python train.py --num_hidden_layers=10 --hidden_size=192 --num_attention_heads=2 --num_key_value_heads=2 --head_dim=96 --intermediate_size=512 --vocab_size=4096 --hidden_act="swiglu" --norm="rmsnorm" --norm_place="pre" --norm_eps=1e-05 --positions="rope" --rope_theta=10000.0 --rope_fraction=0.75 --qk_norm=false --attn_scale=0.102 --bias="none" --tie_word_embeddings=false --parallel_block=false --init="uniform" --init_std_qkv=0.04 --init_std_o=0.0 --init_std_up=0.04 --init_std_down=0.0 --optimizer="muon_variant" --learning_rate=0.00798 --lr_mult_qkv=0.5 --beta1=0.93 --lr_head=0.00773 --warmup_steps=200 --schedule="wsd" --decay_fraction=0.606 --decay_shape="sqrt" --final_lr_fraction=0.0 --batch_tokens=32768 --max_seq_len=1024 --doc_mask=false --train_tokens=133200000 --max_steps=4065 --dataset="wikipedia_en"
MLP neurons of a small language model. Each row is named by its layer, matrix (gate and up: input weights) and neuron, and shows model dimensions 32-127. Each number is 50 + 12 x the weight over its row's rms, rounded and kept within 0 to 99. A neuron's up and down rows have the sign that makes its largest values positive.
Before each neuron's rows, "fires on" lists the tokens most often at its 100 highest values on Wikipedia text that the model never trained on.

fires on: " ro", " wh", " ret", "ount"
L2.gate46:48 47 55 60 50 36 48 33 42 58 45 53 69 43 62 47 49 59 53 51 24 55 32 48 31 41 42 29 43 49 54 49 50 59 33 49 64 62 59 49 49 45 57 47 65 38 39 43 51 77 53 35 56 47 36 46 43 38 56 54 37 34 36 61 25 46 45 37 55 44 52 47 74 50 56 37 39 35 36 48 66 39 62 58 41 60 76 64 49 48 58 56 56 40 47 43
L2.up46:59 11 72 49 40 74 50 64 46 45 84 52 49 44 69 39 55 48 48 57 54 24 50 30 46 51 42 50 41 36 71 54 53 46 43 56 37 46 66 47 56 32 51 59 58 68 29 51 55 60 47 43 68 44 43 53 53 85 51 76 55 52 46 59 48 22 63 34 51 41 60 60 44 37 43 63 32 47 63 37 43 48 63 48 53 66 28 29 34 72 58 58 38 45 41 73

fires on: " |"
L7.gate475:36 41 46 39 57 60 44 59 51 74 53 31 41 65 34 46 60 31 36 29 54 31 46 37 33 49 53 59 39 37 40 43 60 59 52 57 46 42 44 44 46 57 41 36 51 40 58 49 76 41 39 39 66 41 50 56 55 44 45 48 71 30 58 46 83 49 64 52 37 47 33 52 37 70 53 42 40 48 48 72 73 47 47 65 44 51 60 47 51 44 76 55 60 52 31 39
L7.up475:67 37 56 61 53 49 51 46 41 57 60 65 42 46 35 23 50 33 40 38 54 46 71 56 53 65 52 59 70 55 65 53 50 61 41 23 52 42 34 63 40 47 57 65 56 46 65 46 45 53 62 59 29 49 51 44 70 52 56 33 43 46 50 54 54 25 66 61 61 39 44 52 72 39 38 47 55 64 48 46 53 52 65 47 46 56 39 53 63 51 41 23 33 39 49 53

fires on: "im", "m", "al", "–", "i"
L7.gate76:45 62 34 47 42 48 66 54 61 60 37 42 47 51 47 48 85 45 75 25 51 52 45 45 39 52 63 58 36 48 51 44 57 69 49 51 52 26 73 29 54 43 57 44 55 65 78 52 29 63 61 27 34 59 44 60 37 53 53 63 47 74 47 48 35 33 43 51 29 33 42 51 52 54 44 36 45 50 60 38 44 58 35 72 69 37 42 67 51 47 64 66 47 35 64 50
L7.up76:59 46 48 61 53 76 46 51 81 41 32 48 60 67 52 52 32 82 60 29 47 37 64 62 51 71 56 47 46 57 63 71 78 61 56 53 30 34 55 60 64 49 42 43 53 47 42 55 49 30 44 37 40 51 51 44 36 50 46 69 30 68 49 51 46 42 68 55 64 46 59 71 47 43 52 66 30 48 33 55 59 55 43 44 50 44 39 29 63 54 57 34 65 31 54 60

fires on: ".", "ters", "L", "2", "ations"
L2.gate503:60 53 60 61 63 59 58 40 60 72 56 60 46 59 44 68 52 40 63 69 46 65 50 55 42 44 38 32 52 47 64 47 26 40 61 41 57 56 69 55 85 47 13 39 49 64 41 53 61 38 51 29 62 44 35 58 36 47 51 58 54 34 45 63 58 63 69 53 40 41 52 48 42 37 66 25 54 47 40 62 43 54 69 43 45 72 37 44 44 33 55 63 58 45 55 35
L2.up503:72 68 51 41 36 53 47 48 40 55 33 44 47 50 70 55 53 39 23 42 51 37 33 60 32 42 56 60 48 33 48 52 50 76 49 42 41 58 57 63 32 46 47 38 60 42 47 65 56 38 72 55 44 35 54 54 42 72 36 86 32 60 59 58 47 53 83 49 37 50 48 62 51 46 54 41 39 36 53 58 49 41 24 55 42 48 41 56 46 30 32 49 36 27 45 65

fires on: " un", " stand", " en", " disc", " non", " pro"
L2.gate105:45 63 46 39 66 52 47 62 37 46 64 56 61 76 22 42 39 42 61 41 55 48 37 55 57 50 50 47 58 35 47 47 43 45 52 39 35 39 35 45 32 48 51 55 44 38 64 25 36 41 52 54 50 35 67 65 78 49 65 27 61 48 28 66 52 55 49 23 55 65 45 37 42 39 37 54 50 67 64 42 65 36 43 42 63 46 37 44 64 54 58 48 52 69 73 43
L2.up105:40 60 32 62 60 63 32 45 54 42 59 42 55 63 32 65 48 52 55 56 50 37 34 72 57 46 41 41 62 50 45 44 48 44 64 49 55 50 31 43 44 61 44 47 50 46 58 29 58 38 56 38 53 30 44 61 60 52 54 48 53 54 28 65 41 52 60 35 61 52 47 52 47 37 63 61 57 56 55 36 66 43 41 43 56 49 31 47 77 45 49 63 54 78 53 47

fires on: " dis", "em", "or", "is", "us"
L7.gate345:53 48 32 50 64 31 51 59 45 64 46 54 45 35 34 44 46 30 41 59 67 58 49 51 53 39 57 46 35 66 39 62 43 53 42 41 38 62 63 35 52 41 56 45 47 29 47 63 63 44 34 45 37 55 51 56 47 56 48 36 50 82 48 53 47 48 39 54 55 73 44 28 25 43 58 41 70 59 42 39 72 60 62 37 33 36 39 48 45 47 41 65 62 31 54 31
L7.up345:51 73 48 54 27 74 36 52 46 30 44 65 52 30 77 47 36 53 51 64 61 57 42 61 48 46 53 58 58 38 58 62 43 41 54 73 67 40 67 61 45 41 35 46 43 48 54 49 69 69 57 48 22 39 55 60 74 84 52 54 26 59 47 44 61 53 41 56 38 50 63 58 60 65 46 49 53 53 63 64 76 60 65 56 64 72 71 41 46 71 60 43 56 35 49 40

fires on: "\n"
L3.gate113:54 27 58 50 56 60 54 35 53 83 33 60 56 48 39 53 27 38 30 38 60 52 47 34 40 36 59 45 27 50 44 57 47 60 54 43 41 34 33 46 62 58 58 28 40 66 55 57 62 36 39 51 36 53 55 40 51 43 33 60 37 55 60 31 49 43 43 53 63 23 55 70 51 49 40 45 42 66 45 37 72 35 47 45 44 47 42 37 49 16 51 39 41 35 42 48
L3.up113:53 41 57 48 68 60 63 60 39 59 70 61 59 52 73 54 52 60 39 37 59 68 36 49 39 58 40 28 40 44 57 64 60 38 42 54 47 55 70 41 69 52 49 62 65 62 33 44 37 53 44 50 48 57 49 38 58 43 37 49 73 55 85 42 48 42 39 33 43 44 73 54 76 47 26 61 57 44 58 61 55 34 35 52 58 69 71 40 40 45 43 31 46 66 62 47

fires on: " used", " available", " reported", " found", "ributed", " began"
L2.gate327:54 72 52 80 51 52 44 64 63 52 54 55 48 82 59 62 48 63 64 35 46 59 52 46 64 47 48 54 41 50 51 40 58 36 73 53 53 34 59 65 38 51 43 62 52 69 41 44 49 67 63 33 67 41 35 54 60 60 43 40 49 58 69 56 56 45 38 34 67 40 66 60 60 42 56 57 49 66 56 38 47 51 64 46 40 64 44 48 51 62 57 37 29 53 67 63
L2.up327:51 76 59 76 45 53 49 70 52 62 62 55 44 69 56 51 48 65 51 50 51 50 52 60 78 44 41 47 27 56 59 48 56 34 68 58 52 30 57 61 32 53 59 56 55 65 39 41 59 55 62 27 52 35 38 51 59 54 47 32 55 56 64 57 54 38 44 41 62 27 69 57 56 40 50 53 55 55 44 47 39 49 58 34 38 47 38 46 47 56 39 43 13 35 68 53

fires on: " T", " ", " t", " C"
L7.gate139:37 55 41 49 42 46 27 60 54 42 43 58 46 54 17 54 40 54 57 32 55 45 71 60 71 54 61 61 58 49 55 50 60 53 55 46 48 63 74 31 41 56 41 40 50 30 68 44 47 49 48 35 36 31 65 57 44 68 46 56 47 51 55 38 58 31 74 41 43 45 45 55 36 38 45 38 55 48 63 66 73 42 51 44 39 55 40 40 39 49 50 45 48 49 48 75
L7.up139:25 46 32 63 62 45 54 48 60 66 49 44 38 68 52 52 52 56 45 75 33 63 48 61 45 39 52 57 51 48 36 56 31 58 46 65 47 33 49 54 28 73 65 35 47 76 41 53 49 59 57 59 53 38 35 72 66 40 50 53 48 69 50 65 59 52 21 42 27 49 31 48 56 55 68 62 55 55 44 54 28 40 46 63 60 63 65 60 42 79 50 65 47 54 53 68

fires on: " g", " par", " Mc", " enc", " der", " desc"
L2.gate343:48 26 57 38 52 38 60 60 47 46 39 69 55 47 44 39 47 66 51 69 50 60 68 35 47 30 37 40 50 43 49 51 44 71 56 62 54 53 62 59 75 54 46 69 61 37 43 48 51 66 47 47 73 47 47 43 67 53 51 66 34 31 49 36 35 46 47 48 54 57 60 70 64 34 51 62 35 24 59 73 59 63 62 73 50 64 31 49 59 51 51 46 57 41 44 37
L2.up343:71 41 46 31 64 53 45 72 49 52 48 59 47 42 50 45 59 34 48 62 67 41 41 61 53 37 57 67 28 71 44 62 57 42 46 40 35 65 50 69 50 43 64 49 74 31 35 35 47 44 43 55 81 50 55 58 58 37 54 71 57 43 43 52 46 43 50 60 55 28 38 61 42 41 44 62 56 37 48 61 46 61 48 69 40 44 59 29 54 77 61 60 68 53 50 64

fires on: " of", " against", " with", " =", " accept", "ors"
L2.gate281:31 55 43 63 64 64 47 37 55 39 52 48 38 49 28 34 51 46 25 25 46 47 48 70 38 55 75 46 43 50 59 46 52 59 51 44 53 27 51 34 43 46 53 45 54 43 33 44 50 60 19 34 49 47 45 70 26 39 53 54 54 65 60 52 59 75 64 69 69 38 36 58 32 54 53 44 46 74 62 66 36 56 37 46 56 41 35 49 44 53 43 44 58 57 50 51
L2.up281:47 59 53 39 59 41 43 37 35 35 51 67 57 43 41 63 46 40 41 48 38 43 47 75 55 49 70 54 55 63 42 75 42 57 63 43 56 43 58 62 42 56 47 39 55 34 46 29 54 63 30 27 32 43 49 49 44 53 53 52 26 59 58 51 60 37 62 65 60 41 43 48 37 53 58 42 47 54 47 59 36 41 43 44 56 30 30 44 44 82 46 45 35 33 28 37

fires on: "\n", "-", " phot", " circ"
L3.gate76:35 38 42 62 54 41 61 49 63 63 38 51 45 33 70 47 75 70 37 48 58 36 34 27 54 46 55 40 53 63 54 43 30 50 38 36 52 62 65 43 55 47 30 77 74 58 35 58 66 40 38 31 44 38 44 42 58 62 35 57 71 38 60 36 41 53 42 43 58 47 43 56 59 29 28 47 55 57 42 55 62 42 53 60 71 67 47 34 38 47 47 56 40 51 54 59
L3.up76:54 41 53 60 31 34 70 75 56 57 30 54 55 31 57 52 70 86 60 35 67 39 48 37 38 50 26 21 65 43 35 43 43 60 31 58 63 51 64 46 44 62 38 48 53 47 53 40 48 36 38 35 53 37 79 39 38 44 38 50 61 41 47 44 45 57 42 51 40 33 61 41 58 39 44 58 42 55 49 57 75 34 51 61 61 63 58 23 77 36 56 69 56 43 54 53

fires on: " =", "ide", "ine", " name", "astern", " Saint"
L2.gate116:44 72 38 57 62 45 26 62 49 52 21 46 40 49 41 35 30 30 60 37 71 55 60 38 57 49 55 49 54 34 52 41 52 59 52 53 40 45 42 39 54 44 49 67 35 58 60 34 36 37 49 62 47 37 43 58 45 37 55 55 49 63 57 58 51 39 78 49 43 47 33 47 71 52 43 40 38 44 50 48 35 49 55 35 50 43 52 43 43 40 60 51 48 49 61 17
L2.up116:45 38 86 72 50 51 50 59 55 26 55 53 66 41 48 14 71 66 42 51 55 48 54 59 42 47 47 34 40 28 54 45 45 34 58 37 58 40 45 81 51 41 60 43 62 44 42 75 57 55 48 67 50 73 58 58 39 52 45 55 36 62 63 28 44 52 67 69 46 46 54 44 54 59 31 65 30 48 49 46 42 54 55 55 48 50 53 71 50 67 41 28 66 47 40 47

fires on: "-", "er", "|", "ales", " age", " •"
L3.gate494:53 49 44 50 44 21 62 34 58 57 42 53 51 25 45 56 53 35 31 50 60 66 63 32 49 61 39 44 53 50 42 41 71 56 31 41 42 49 50 35 28 62 58 53 57 65 49 49 56 45 58 79 60 65 61 51 54 33 43 61 59 65 37 66 72 38 33 43 34 32 49 70 31 49 42 28 48 72 46 62 55 42 50 64 64 61 56 39 35 63 33 49 53 51 56 52
L3.up494:47 37 54 40 48 25 78 46 57 38 56 66 75 53 38 41 43 42 61 72 29 33 66 33 64 47 29 44 38 52 41 59 38 51 64 49 52 51 37 52 37 38 57 49 55 67 54 40 43 53 50 55 36 40 43 55 57 42 50 70 51 33 44 75 62 54 38 69 59 37 69 61 40 36 59 47 66 57 71 58 66 53 47 74 77 46 49 42 56 58 42 39 42 47 34 43

fires on: " for", "o", " co", " Co", " be"
L7.gate322:57 40 40 64 43 50 46 54 27 45 39 51 63 25 69 48 55 58 52 52 42 68 57 47 45 69 68 44 36 61 36 47 57 50 37 53 50 38 47 42 73 53 54 61 36 66 43 66 43 63 49 35 44 32 54 62 48 53 69 51 61 64 42 55 55 47 43 73 64 48 42 48 65 50 42 31 45 52 71 47 63 44 59 29 41 59 48 70 52 77 52 53 66 36 31 61
L7.up322:45 49 35 51 26 29 28 45 55 49 51 42 40 53 71 58 43 56 58 51 42 73 53 65 45 50 44 26 56 58 44 49 48 59 35 51 34 59 49 40 81 82 64 74 31 59 56 43 35 34 36 44 40 38 38 27 44 61 47 35 44 41 50 47 28 77 58 29 62 53 53 39 63 59 60 52 49 63 76 72 54 52 41 41 45 71 47 37 41 71 47 46 48 32 40 51